{"n_head": 12, "d_mlp": 2048, "norm": "rmsnorm", "rope_base": 100000.0, "attn_scale": 0.125, "parallel_block": false, "init": "orth", "init_std_down": 0.0389, "lr": 0.0132, "warmup_steps": 200, "schedule": "wsd", "seq_len": 1024, "train_tokens": 789800000}
MLP neurons of a small language model. Each row is named by its layer, matrix (gate and up: input weights) and neuron, and shows model dimensions 186-249. Each number is 128 + 24 x the weight over its row's rms, rounded and kept within 0 to 255. A neuron's up and down rows have the sign that makes its largest values positive.
A block is one neuron, or neurons of one layer that tend to fire together. Before each block is what it responds to, as a language model described it from the Wikipedia text at the highest values.

Responds to: Adjective-completing word pieces. Final pieces of adjectives or participles inside a noun phrase before its noun, e.g. def-unct, unatt-ended, unfin-ished, old-fashion-ed; weaker on other modifiers before nouns.
L4.gate620 [130 166  98 114 176 190 119 134 136 181  89 126 134 139 146 130 118 156 106 144 129 105 165 136 123 151 135 111 123 172 141 149 115 109 108 128 154 142 149 123 133  82 167 127 104 108 135 106 126 131 107 152 133 102 172 116 135 145 128 145 105 159 150 140]
L4.up620 [127 132  72 123 144 182 129  84 105 137 118 154 141 141 173 119 164 104 123 161 134 133 181 149 137 158 104 136 120 157 158 182 118 105 107 135 148 158 127  86 120 118 142 152 106 140 158 128 114 150  99 169 142  96 138 145 129 125 141 108 131 136 148 116]

Responds to: Second piece after L/D. Word piece right after a lone L, D, l or d starting a word, often the apostrophe in French l'/d' (L'Atelier, d'Ivoire, Villa-Lobos).
L4.gate683 [ 93 146  89 115 130 143 122 167 116 110 128 142 120 129 125 130 171 118 163  60  95 111 172 141 125  89 143 114 144  92  91 180 115 138 121 146  99 142 149 110 119 195 145  57 125 117 147 103 144 150 150 107 148 161 164 176 121 173 129 150 149 108 139  90]
L4.up683 [106 152  86 135 152 121 114 158 155 114 120 151 112 174 158 100  99 171 141 118 108 147 160 143 134 128 150  97 128 117 126 153 119 172 162 157 103  93 136 171 102 115 148 118 168 143 131 133 132 115  99 153 121 113 161 116 119 149  98 158 125 161 141  82]

Responds to: Piece after word-initial L. Second word piece directly after a short word-start fragment, usually L or l, as in l-an-terns, L-oc-omotive, L-aj-os, l-ang-ue.
L3.gate298 [106 158  97 147 167 116 134 127 126 118 147 141 163 107 142 168 112 122 105 150  84  88 164 106  89 124 111 161  91  90 185 117 129 114  68 125 119 125 137 122 104 125 141 119 110 113 148 159 114 129 155 135 141 164 116 126 123 118 143 138  79 142 126  71]
L3.up298 [124 121 136 128 150  99 144 162 138 168 145 113 131 124 142 114 139 151 117 112  94 121  89  94 131 111 132 134 140  65 121 135 136 131 156 115 106 126 132 140 141 152 127 138 137 141 124 103 173 151 139 165 127 157 102 127 126 151 101 119  96 125  91  95]
L3.gate301 [ 78 164 103 135 108 131 156 102  90 118 132 131 141 116 173 128  85 140  82 160 135 114 146 139 164  86 164  96 153  97 173 135 129 108  98 111 121 103 118 148 129 162 152 116 141 125 127 131  69 125 117 159 117 117 157 114 136 125 106 117 126 107 162 146]
L3.up301 [110 123 107 114 125 142 109 111 139 150 151 125 136 100 153 158 139 172 135 124 148 139 147 152 158  82 113 126 132 103 163 103 113 127  81  58 127 111 147 160 127 140 115 161 128 144  99 178 116 151 136 138 117 153 152 132 155 162 139  97 108 111 120 108]
L3.gate361 [103 142 114 154 140 184 131 121 125 142 133 103 122 137 148 123 105  96 143 142 124  94 146 132 154 121 114 122 168  94 102 151 117 122 123 102 152 127 110  93 110  90 134 179 122 136 143 145 130 132 119 125 135 143 117 174 119 148 103 124 124 102 120 133]
L3.up361 [136 154 143 147 128 139 106 103 104 143 110 130  97 103 179 107 149 124 118 167 143  94 123 155 163 158 119 121 117 115 136 137  73 113 120 163 185 169 127 155 161 158 133 118 157 121 114 126 129 114 101 122 164 130 130 140 175 150 114 160 113 194  96 136]
L3.gate367 [121 152 152 125 191 124 106 122 156 146 132 126 141 162 135 121  82 178 113 109 153 101 146  99 144  80 179 183  97 139 137 109 140 105 123 110 172 101 123 149 132 134 132 143 109 109 136 125 133 119 121 131 145 152 146  91 114 141 121 113 160 141 111 169]
L3.up367 [103 160 127 153 157 120 117 146 128 115 151 109 144 128 134 103 139 123 162 110 159  95 139 148 146 102 142 142  86 123 142 126 134 104 127 178 120 125 155 158 172 147 147 124 104 142 128 134 148 133 113 115 115 127 134 139 155  82 141 106 171 141 120 117]
L3.gate512 [102 160 122 117 139 107 100 124  98 133 117 156 126 137 108 156 143 147 125 110 159  55 130 127 148 125 113 131 112  95 140 138  91 140 150 110 118 155  93 134 165 100 173 139 122 109 128 112  90 149  98  97 110 107 100 179 159 133 151 126 116  89 147 138]
L3.up512 [135 142 114 144 129 114 139 113 124 113  87 151 128 132 123 134 127 165 141 112 139 113 169 125 160 130 118 131 146 108 145 147  84 100 130 110 115 109  97 168 136 133 141 165 114  95 132 142 121 124 116 106 103 129 107 175 174 129 121 100 128 123 154 145]
L3.gate526 [107 125 126  71 103 135 171 137 151 162 100  99 171 142 139 128 131 154 139 152 128 145 157 127 132  93 116 170 102 100 129 132 151 121 181  86 137 135 129 139 126 134 152 132 137 166 137 122 129 140 145 110 141 133 121 122 132 152 125 126 155 102 119 130]
L3.up526 [ 95  97 126 105 113 130 120 141 109 179 135 106 174 143 146 131 145  91 137 122 143 161 184 121 168 119 105 142 106 144 155 106 148 174 166 150 132 180 141 168 152 151 145 158  77 109 148 129 133 128 122 128 120  84  94  84 165 123 149  92 146 166 136 101]
L3.gate599 [135 147 132 160 101 133 147 130 141 142 143 125 171 125 114 100 151 132 131 138  91  74 113 146 132 109 118 170 133 120 117 128 170  97 138  90 161 115 110 184  96 211 115 168  83 133 144 183 127 101 150 141 147 127 145 126 102 163 115 113 129 122  96 117]
L3.up599 [123 133 114 130 150 112 139 112 102 138 112  75 186 189 135 102 123 145  95 113 123 116  89 134  93 106 124 136 109  93 123 119 107 111 138 111 121 114 142 171 151 130 161 114  76  89 105 126  90 133 129 108 142  93  84 130 169 120 160 113  90 137 125 113]
L3.gate614 [136  90 114 135 108 105 153 117  96 132 165 121 102  90 114 128 100 129 123 153 137 131 108 152 157 135 142 138 119 136 146 149 131 133 152 122 111  85 102 126 125 114 110 116 134 143 136 145 144 107 107 137 127 149 129 177 168 178 120 153 155 131 144 189]
L3.up614 [107 133 102 141 156  94 121 158 143 140 116 103  96  96 116 102 112 156 133 147 142 159 114 140 153  92 137 141 126 161 140 160 115 109 139 143 105 117  92 132 101 120 165 121 129 135 116 121 127 160  99 138 123 157 124 109 123 145 111 140 150 116 128 115]
L3.gate679 [102 156 135  89 105 159 127 116 125 128 123 115 126 107 112 121  93  76 151 119 120 114 160 145 120  87 153 136 127 143 113 199 110 113 121 124 135 140 105 134  97 151 155 159 136 132 126 121 110 134 107 112 107 161 123 117 134 140 135 117 159 121 141  98]
L3.up679 [138 155 160 141 155 125 141 156 177 153 128  99 119 172 156 134 116 105 129 120  81  99 138 120 105 119 172 123 142 105 189 178 101  96 169 137  81 143  98 135 131 132 133 132 110 125 139 115 111 155 124  99 139 107 167  99 115 149 111 174 129 150 150  75]
L3.gate758 [ 64 188 134 109 118 116  95  93 157  85 122  96 163 100 133 168 113 122 142 117 133 129 145 147  91 125  94 120 164 103 134 144 130 104  97 138 111 113 139 137  98 158 142 124 147 129 155 109 132 120 120 107 113 130 167 113 110 148 174  96 105 122 108 123]
L3.up758 [148 143 125 128 154 101 131 106 109 135 123 114 102 129 153 176 150 110 128  97 111 125 161 128 109 114 105 129 102 101 124 166 140 121  80 157 147 153 144 123 100 140 122  96 165 142 154 128 135 111 120 165 126 153 133 110 153 103 116  92 136 137 136 159]
L3.gate876 [119 150 109 120 143 156 149 116 157 129 113 117 137 114 114  82 152 185 117 162 135 131 144  85 139  90 151 126 108 142 110 142 136 112 118  65  78 141 115 125 150  99 153 140 145 106 146  99 151 106  77 126 135 155 142 132 133 139 102 117 145 108 149  93]
L3.up876 [130 115 121 126 131 125 146 143 121 157 110 118 115 122 146 105 129 125 105 129 117 131 125 174 165 171 178 111 119 124 162 135 103 102 159 137 132 102 102 150 115 150 126 123 140 122  98 149 136 125 104 112 153 125 162 127  99 107 110 155 111 149 129  90]
L3.gate984 [108 133 108 119 124  99 116 117 108 111 106 127 125 130 121 132  79 149 135 156 126 141 106 133 140  97 136  85 155 126 134 130 125 121 133 104 147 164 122 152 166 145 153 213  52 131 146 159 152 110 130  53 152 144 136 102 129 119 168 137 130 121 148 124]
L3.up984 [107 173 126 122 114 147 129 129 112 136 130 126 113 150  85 143 149 160 125  87 141 151  92 139 129 101  97 117 148 169 132 122 162 142 118 119 128 149 111 166 119 137  94 135 165 145 167  90 158 164 115  58 132 102 127 113 109 144 124 110  90 124 121 142]
L3.gate1270 [137 108 110 132 147 133  96 138 155 109 153 134 106 117 129 150 117 121 149 128 136 120 120 140 174 132 120 128 141 163 142 127 120  99 104 121 115  96 148 154 143 164 151 140 144 132 133 135 114  57 103 125 151 156 128 164 103 125 110 164 147 119 141 131]
L3.up1270 [121  95 125 109 169 121 112 154 131 138 137 138 160 115 100  98  73 153 115 101 137 151 161 127 129 133 103 128 141 153 138 127 121 126 101 133 126 121 113 140 112 114 103 159 135 134 102 147 154 123 135 129 131 149 153 148 158 139  90 149 140  98 129 135]
L3.gate1464 [104 163 137  89 105 131 112 130 159  93 126 177  97  86 174 109 116 118 127  95 140  74 104 135 140  99 122  98 120 113 128 104 109 134 138 141 111 128 123 159 124 141 141 138 118 131  74 121  97 170 104 127 107 112 133 122 157 214 178 122 112 190 144 122]
L3.up1464 [130 102 116 137  97 103 142 145 126 106 148 106 153 153 110 159  94 131 134  89 166 119 113 135 100 103  81 166 162 160 161 132 122  97  96 116 131 160 108 160 125 144  97 137 159 110 133  92 140 151 109 132 111 146 136 154 145 152 139 114 152 152 151 140]
L3.gate1604 [ 70 149 146  99 149 134 126 121 130 127 145 161 125 101  96 189 116 115 145  85 143 146 142 132 116 115 152 160 115 143 125 132 117  98 119 151 128 124  78  80  92 120 157 126  90 126 143  94 176 134 132 144 138  88 126 155 118 141 153 171 141 119 148 149]
L3.up1604 [130 133 134 106 139 133 123 135 167 155 137 159  87 126 134 132  94 128  96  92  95 165 134 122 169 135 123 169 117 122 163 126 136 104 170 134 116 112 111 135 124 142 116  87 133 136 114 148  93 116  62 139  91 115 125 125 136 159 122 117 165 144 160 169]
L3.gate2007 [ 83 136 154 110 144 135 139 150 108 143 106 140 149 122 146 135 121 125  91 100 102 116 174 153 155 123 105  92  92 148 174 160 158 139 147 129 153 140  81 103 126 129 138 117  87 139 130 147  87 113  78 144 129 105 142 125 140 181 141 169 127  66 128  94]
L3.up2007 [137  88  84  90 154 102 110 147 144 173 135 102 107  88 131 118 149 141  96 160 108 147 164 135 111 152 116 123 122 159 150 139 122 125 136 141 122 106 129 157 134 121 170 129 119 116 118 116 133 138 140 112 136 118 138 125 119 140 114 114 130  89 103  95]

Responds to: Adjectives after articles. Adjective tokens or their final word pieces right after "a"/"an" before a noun, such as thriving, realistic, perennial, Japanese, American.
L5.gate245 [112 126 119  87 138 158 131 124 153 159 171 128 148 123 118 150 151 198 140  97 177 122 139 148 136 113 142 167 103 136 163 108 137 121 130  76 119 136 117 154  93 112 137 123  87 143 181 111 125 159 100 134 116 117 159 110 115 171 154 106 130 106 113 102]
L5.up245 [123 127 160 129 123 112 111 132 116 113 161 117 121 178 111 136 104 160 146  99 120 100 183 156 145 140 108 112 111 129 102 110 139 150 124 133 164 164 155  79 138 113 120 121 111 137  84 100 161 100  78  94 151 128 125 121  91 121 132 123 146 133 118 107]
L5.gate1021 [153 154 123 101  89 171 129 138 133 150 114 109 126 138 110 113 157 147 169 126 139 151 134 145 120 104 127 153  80  87 130 119 126 116 105 108 131 111 136 116 115 113  79 102  87 139 122 133 106 107 127 134 117 112 103 105 140 153 138 107 135 113 111 149]
L5.up1021 [125 138 119 127 138 144 148 131 113 153 157  86 157 129  43 114 129 148 142 144 124 105 115 149 132 124 117 146 139  89 149 124 167 144 117 168 106 153 132 107  80 163 133 113 141 134 123 114 133 166 136 110 126 127 170 146 173 137 106 118 152 121 125 146]
L5.gate1116 [159 138 121 150 149 161 145 113 142 139 145 107 161 138 143 116  90 135 140 158 110 151 173 128 136 124 121 109  89 140 101 131 131 121 166 102 123 154 114 140 106 155 111 116 101 131 137 116 110 159 146 140 112 128 146 148 121 139 116  91 149 148 120 120]
L5.up1116 [ 92  95 138 145 157  91 113 154 101 115  81 155 125 145 128 121 150 113 125 156 111 138 130 150  89 108 116 176 179 128 142 123  95 100 155 144 134 112 116  88  86 115 129 155 116 100 129 154 106 144 143  77 160 126 142 117 152 158 128 144 126 150 155 112]
L5.gate1279 [111 128 128  96 119 146 157  98 126 152  96 158 153 104 122 110 168 155 111 129 141  97 154 151 116 103 121 152 141 133 135 125 101 108 133 132 184 145 173 111 117 114 164 140 119 131 115 104 145 168 150 114 133 125 146 122 172 107 102 136 133 168 131 135]
L5.up1279 [121 146 128 101 179 161 159  83 110 113 123 154 148 139 116 112 156 119 149 116 141 110 135 137 113 149 117 113 147 130 137 136 123  72 130 119 164 136 127 117 145 113 133 125  86 149 158 126 115 140  92 143 135  91 143 137 136 121 109 172 110 117 171 128]

Responds to: Prenominal modifier endings. Final word piece of an adjective or participle placed just before its noun, e.g. old-fashion-ed, unp-aved, newly elected, and year digits like 20-13 in "2013 CFL season".
L3.gate353 [109 178 156 154 175 154 130 157 120 131 101 132  96 145  87 154 134 131 112 140 117  95 162 136 134 122  99 158 122 129 123 124 137 113  89 107 126 187 132 145 133 122 150  89 104  93 164 101 140 109 125 151 134 113 107 113  97  98 121 131 109 103 121 115]
L3.up353 [162 141 119 129 154 134  93  78 153 138 142  81 107 143 126 171 132 133 118 141 136 124 126 133 126 116 146 147 140 107 119 110 140 149 146 143 121  98 166  95 123 144 147 115 136 111 115 138 141 150 139 133 166 132 171 126  87 129 133 105 126 177 141 101]
L3.gate425 [143 108 109 172 117 122 145 145 136 108 111 133 122 117 144 106 135 136 148 146 108 106 137 119 119 127  86 130 142  85 112 101 121 168 119 130 165  92  77 143 134 122 141 116 142 130 167 168 125 104 135 105 128 127 133 112 112 120 106 117  76 111 184 132]
L3.up425 [130 118 125 183 118 113 121 107 149  57 115 157  91 140 163 127 154 119 151 147 146 124 127 144 129 104 153 154 144 101 111 136 156 128 153 139 129 150 119 150 138 137 118 171 119 143 141 164 152 109 130 135 129 129 158 151 146 148 154 117 100 134 119 118]
L3.gate449 [125 114 112  94 177 170 153 110 120 164 128 131 106 139  78 126 131 125 139 152 169 111 110 138 112 172  97 152 119  78 140 136 145 136 160 135 149 118 165 132 129  71 149 104 150 123 203 125 120 118 117 127 117 159 177 165 115 104 148 134 146 111 131 105]
L3.up449 [103 126 134 108 148 145  90  99 126 115 167 111 122 113 154 131 115 118 127 125 116  98 123 120 130 112 147 109 120 117 140  70 116 114 144  80  72 131 112 146 103 126 113 112 148 136 145 119 123 177 140  99 151 151 137 169 113 138 119 118 145 173  97 115]
L3.gate530 [140 122 107 157 173 128  92 124 126 130 120 126 186 127 131 139 150 165 105 140 113 107 113 162 123 134  77 138 118 132 109 172 127 107 132 113 147 151 111 120 133 111 141 138 103  93 163 152 137 152 155 124 104 148 116  92 102 113  87 110 107  64 106 109]
L3.up530 [160 111 147 138 189 155 146 110 136 126 151 117 172 100  89 115 154 148 119 172 173  98 153 131 152 105 101 143  95 114 142 135 139 130 177 169 162 118 137 154 148 129 151 109 104 150 147  74 100 127 113  89 116 114 121 110 137 135 143 145 113 140  73 128]
L3.gate1019 [157 164  85 122 163 146  93 113 162  99 127 165 146 166  91 129 122 130 106 119  87 122 153 137 132 119 102  70 148  94 111 147 105 129 148 139 125 133 128 174 129 131 101 111  89 110 172 105 166 122 115 125 102 118 149 131  77 135 147  92 159 130 114 131]
L3.up1019 [124 116 123 119 126 145  68  96 120 185 167 139 144  87 129  86 140 120  68 119  80 121 172 111 149  94 168 106 140 143 128 112 112 121 122  97 145 139  98 104 164 147 136 101 126 130 132 149  87  80  75 149 143 145 162 180 143 107 124 140 129 115 117  89]
L3.gate1044 [122 119 122 120 140 190 136 115  89 151  86 133 100 172  82 140 122 133 108 148 121  99 145 189  92 134  98  78 130 146 113 103 123 133 122 128 121 158 132 119 104 103 136 144 153 100 133 136 134 173 138 109 116 120 155 129 107 123 139 133 123 120 100 109]
L3.up1044 [ 89 134 112 139 146 169  83 132 135 131 127 103 111 138 125 134  91 148 139 107 104 117 138 169 108 103 115 132 115  74 104 113 131 140 146 138 149 148 152 135 123  80 171 126 106 100 134 151 140 129 124 118 152 109 150 109 116 140 140 143 126 128 121  64]
L3.gate1441 [138 141 138 108 118 127 125 111 140 139 142 103 104 126 122 119 116  82 140  83  70  94 138 122 133  82 149 121 162 119 122 120 116 124 142 128 132 134 156 146  92 121 111 130 124 117 109 114 132 141 126 139 143 137 131  94 127 179 141 137 124 135 145  86]
L3.up1441 [ 99 154 122 150 131 126 139 152 110 118  92 127 118 193 115 139 119 129  99 152 131 128 162 159 107  86  87 168  49 141 162 130 125 135 110 147 149 178 124 119 167 112 119 137 115  74 136 107 143 155 110 110 110 103 101 110 154 119 132  98 143 151 154 126]
L3.gate1564 [124 106 124 128 130 136 122 108 153 104 156 133 142 131 129  87 144 134 142 133 153  97  96 167  88  85  92 157 132 149 167 105 139 141 129 101 162  92 114  76 119 108 143  91 134 105 108 119 139  95 104  88  82 100  93 175 148 154 157 123 129 147 131 120]
L3.up1564 [141 176 100 117  97 109 180 111 125  98 141 111 121 165  88 125 101 159 130 112 134 117 174 120 175  73 159 135 121 137 143 142 134 107 141 148 130 140 141 142 143 123 167 121 135 115 153 115 113 145 115 104 144 136 125 142 119  98 137  90  84 123 113 142]
L3.gate1567 [115 119 134 113 131 102 102  99 116 162 132 126  99 147 155 116 170 122  96 138 135  80 123 126 124 124  75 129 154 139 162 159 112 128 122 147 148 116 163  90 138 166 134  97 120  73  91  86 114  84 138  87 118 132 134 121 140  98 116 164 113  93 148 154]
L3.up1567 [107 108 130 106 177  95 146  91 105 176 105 111 136 132 104  88 164 165 110 149 137  68 150 125 129 118  43 121 137 134 122 153 108 167 117 114 149 137 150 139  96 117 151 101 116 115 122 120 152 121 108 125 149 119 151 109 121 102 168 118 119  86 134 123]
L3.gate1590 [111 124  99 140 103 147 112 127 128  91 139 110 114 139 123 167 155 139 142 186  79  88 151 127 111 100 127 146 103 137 129 120 129 159 120 111 116 157 128 133 151 189 110 120 126 126 136 124 109 128 134 146  94 127 148 123 111  96 161 168 139 144 125 124]
L3.up1590 [129 106 167 146 121 129 133 122 115 121 140 129 143 169 104 127 129 144  98 136 111 123 148 129 150 125  74 181 154 127 145 115  83  86  88 108 147 112 116 105 120 136 135 161 143 125 146 173 121 148 139 103 147 140 140 142 138  98 153 140 155 151 156 108]
L3.gate1756 [115 134 130 127 162 160 140  91 137 142 103 118 126 138 121 124 122 118 119 150 118 128 141 157 142 115 116 150 127 143 121 145 143 107 126 137 107 179 123  92 156 133 103 165 127 140 144 145 120 130 173 117  99 127 127  93 139 147 129 124 122 123 146 129]
L3.up1756 [120 188 130  68 163 180 117 138 132 104 181 132 125 109  99 134 116 102 125 111 166 121 153 148 135 107 149 161 111 136 118 133 149 104 102 121 124 150 146 112 146  63 160 141 144 139 130 137 172 165 109 126 142 116 153 160 101 142 143 131 137 129 143  76]
L3.gate1767 [ 92 115  79  92 154 133 113  83 159 171 125 138 104 142 127 160 140 165 118 144 106 131 149 113 106 171 179 105 147 137  93 155 146 139 152 149 149 183 175 115 134  83 148 143 168 159 146 148 132 143 106 139 100 142 146  98 119  96 102 125  85 139 162 124]
L3.up1767 [152 124 105 174 145 173 123 162  75 126  86  97 144 126 147 138 130 114 127 156  93 127 104 142 144  99 121 172 137 140 105 158 127 153 125 165  98  67 119 131 152 106 132 155 115 125 116 124 108 162 153 128 144 151 137 121 143 151 135 151 156 131 143 117]
L3.gate1854 [134 153  95 156 185 157 128 133  82 122 122 136  92 144  97 104  78 119 116 108 132 152 155 145 172 161 112 122 148  93 129 141 172 139 154 147 170 150 150 106 132 125 143 163  97 122 169  91  73  99 106 136 103 138 183 158 121  88 114 126 149 118 138 129]
L3.up1854 [122 153 116 112 168 121 131  95 106 130 141 124 152 127 182  53 144 138 116 109 160 127  99 143 131 130 112 130 151 141 133 143 145 136 115 142 156 109 109 137 187 118 135 138 143  99 123 169 116 145 136  92 154 118 120 148 125  91 139 101 118  86 112 146]
L3.gate1981 [113 128 117 128 151 124 140 101 145 130 115  96 143 144 130 148 119  95 104 139 150 147 160 172 115 150 144 135 147 127 105 144 155 166 132 134 124 169 137 146  95 140 114 172 141 118 158 119 111 135 103 182 154  95 117 107 106 109 127 131 116 140 174 140]
L3.up1981 [159 110 116 133 129 125 114 121 158  99 167 123 132 126 125 111 105 128 112 130 155 164  75 137 141  87 145 102 159 149  98 145 153 120 122 112 100  89 132 127 146 144 145 108 133 104 102 137 130 140 131 129 103 109  96 116 109 137 124 132 131 136  87 161]
L3.gate2002 [119 112 148 168 160 139 138 137 159 115  79 137 121 181 155 125 139  56 102 155 133 127 124 125  95  83 120 102 105 149 151 108 178 129  95 114 135 152 118 143 101  99 149 130 188 106 152 169 147 130 134 125 142 142 146 130 149  99 137 133 114  98 142 100]
L3.up2002 [ 96 148 151 130 127 141 132 161 114 166 127 127 134 160 116 109 100 104 113 112 105 125 113 138 102 116 128 129 143 108 122 112 167 101 121 146 143 105 160 107  96 104 153 128 117 110 121 133 116 169 160 144 116 147 120 123 118 109 110 127 150  99 162 119]
L3.gate2031 [123 140 129 152 150 170 126 104 147 143 110 105 140 106 101 153  93 186  94 116  86 151 147 118  93 118 135  89 129 136 174 125 122 104 176 114 116 105 150  97 118 107 127 136 115  83  89  91 115 165 125 111 145 132 123  96 137 152 140  93 153 137 142 100]
L3.up2031 [ 99 136 150 133  87 129 140 114 148 133 127 138 109 158 152 109 137 152 132 161 105 130 125 114 137 155 149 121 138 169 165 115 120 137 159 142 119  99 111 131 141 137 119 110 158 121  97 146 111 150 121 102  81  87 113  92 137  80 156 134 163 143  98 162]

Responds to: Mid-word subword fragments. Middle fragments inside longer words split into several tokens, often rare names or technical terms, e.g. ell-ip-tical, le-uk-emia, cl-inc-hed, Don-iz-etti.
L5.gate1095 [121  99  83 162 136 104 124 141 119  96  98 133 159 115 120 110 119 175 131 161 133 116 134 148 103 113 127 107  94 126  99 130 134  97 156 149 149 104 136 124 130 164 108 161 111 159 115  76  69 105 113  91 107  95  93  83 116 149 120 140 112 111 122 142]
L5.up1095 [118 137 103 142 161 159 116  98 181 148  84 105 139 108 113 104  88 110 117 135 147 117 135 136 152 101 126 144 155 121 143 152 135  92 130 137  99 121 151 120 161  99 101 158 126 124 103 127 127 158 119 128 149  92 170 153 152 156 161 127 120 132 143 106]
L5.gate1226 [134 188 120 145 112 114 122 116 130 145 129 121 123 114  99 111 107 171 106 135 118 123 135 130 115  94 167 136 103 104 112 143  96 119 158 129 123 102  93 126 158 134 186 152 119 147 122 125 135 126 171 112 110 124 116 139 120 152 136  88 102 147 175 137]
L5.up1226 [146  90 158  98  54 142 153 124 163 131 150 127 127  88 111  81 113 152  86 142 143 111 134 110 177 137  86 103 120 149 187 170 151 123 118 139 155 128 130 148 155 112 128 166 114 143 160 145 161 138 137 134 177 107  90 107 150 135 122 146 126 180 184 169]
L5.gate1314 [134 121 161 127 105 128 168 158 144 113 127 129 129 127  87 115 118 124 105 145 105 129 110 142 128 136 167 109 141 153 105 159 145 110  97  96 114 156 103 141 179 146 148 134 117 147 126 103 156 125 149 123 126 142 117 118 126 134 119 141 118 117 129 136]
L5.up1314 [ 86 136 155 182 104 124 115 148 123 152 142 117 109 108 127 102 141 141 122 120 121 139 128 139 122 126 123 101 153 132 142 123 107 158 152 139 122 108  74 153 141  99 111 164 117 132 153 131 156 161 136 116 130 116 156 163 117 167 127 142 159 111 134 145]
L5.gate1619 [133  85 157  95 125  88  99  78 138 136 123 152 116  99 142 123 107 182 159 116 118 126 129 117 159 144 108 153 131 143 156 160 112 109 128 126 174 119 117 161 142 174 130 169 134  97  75 128 156 116 128 114 109 127  90  96 154 127 128 114 139  93 123 155]
L5.up1619 [120 107  92 119 117 157 125 100 133 122 112 129 135 107 152 144 110 135 135 170 165 101 111 115 173  98 151 144 154 111 154 131 116 125 138 121 127 128 133 126 131 152 140 169 136 161  99 114 109 136 121 149 100  98 134 140 128 110 151 141  81 107 137 121]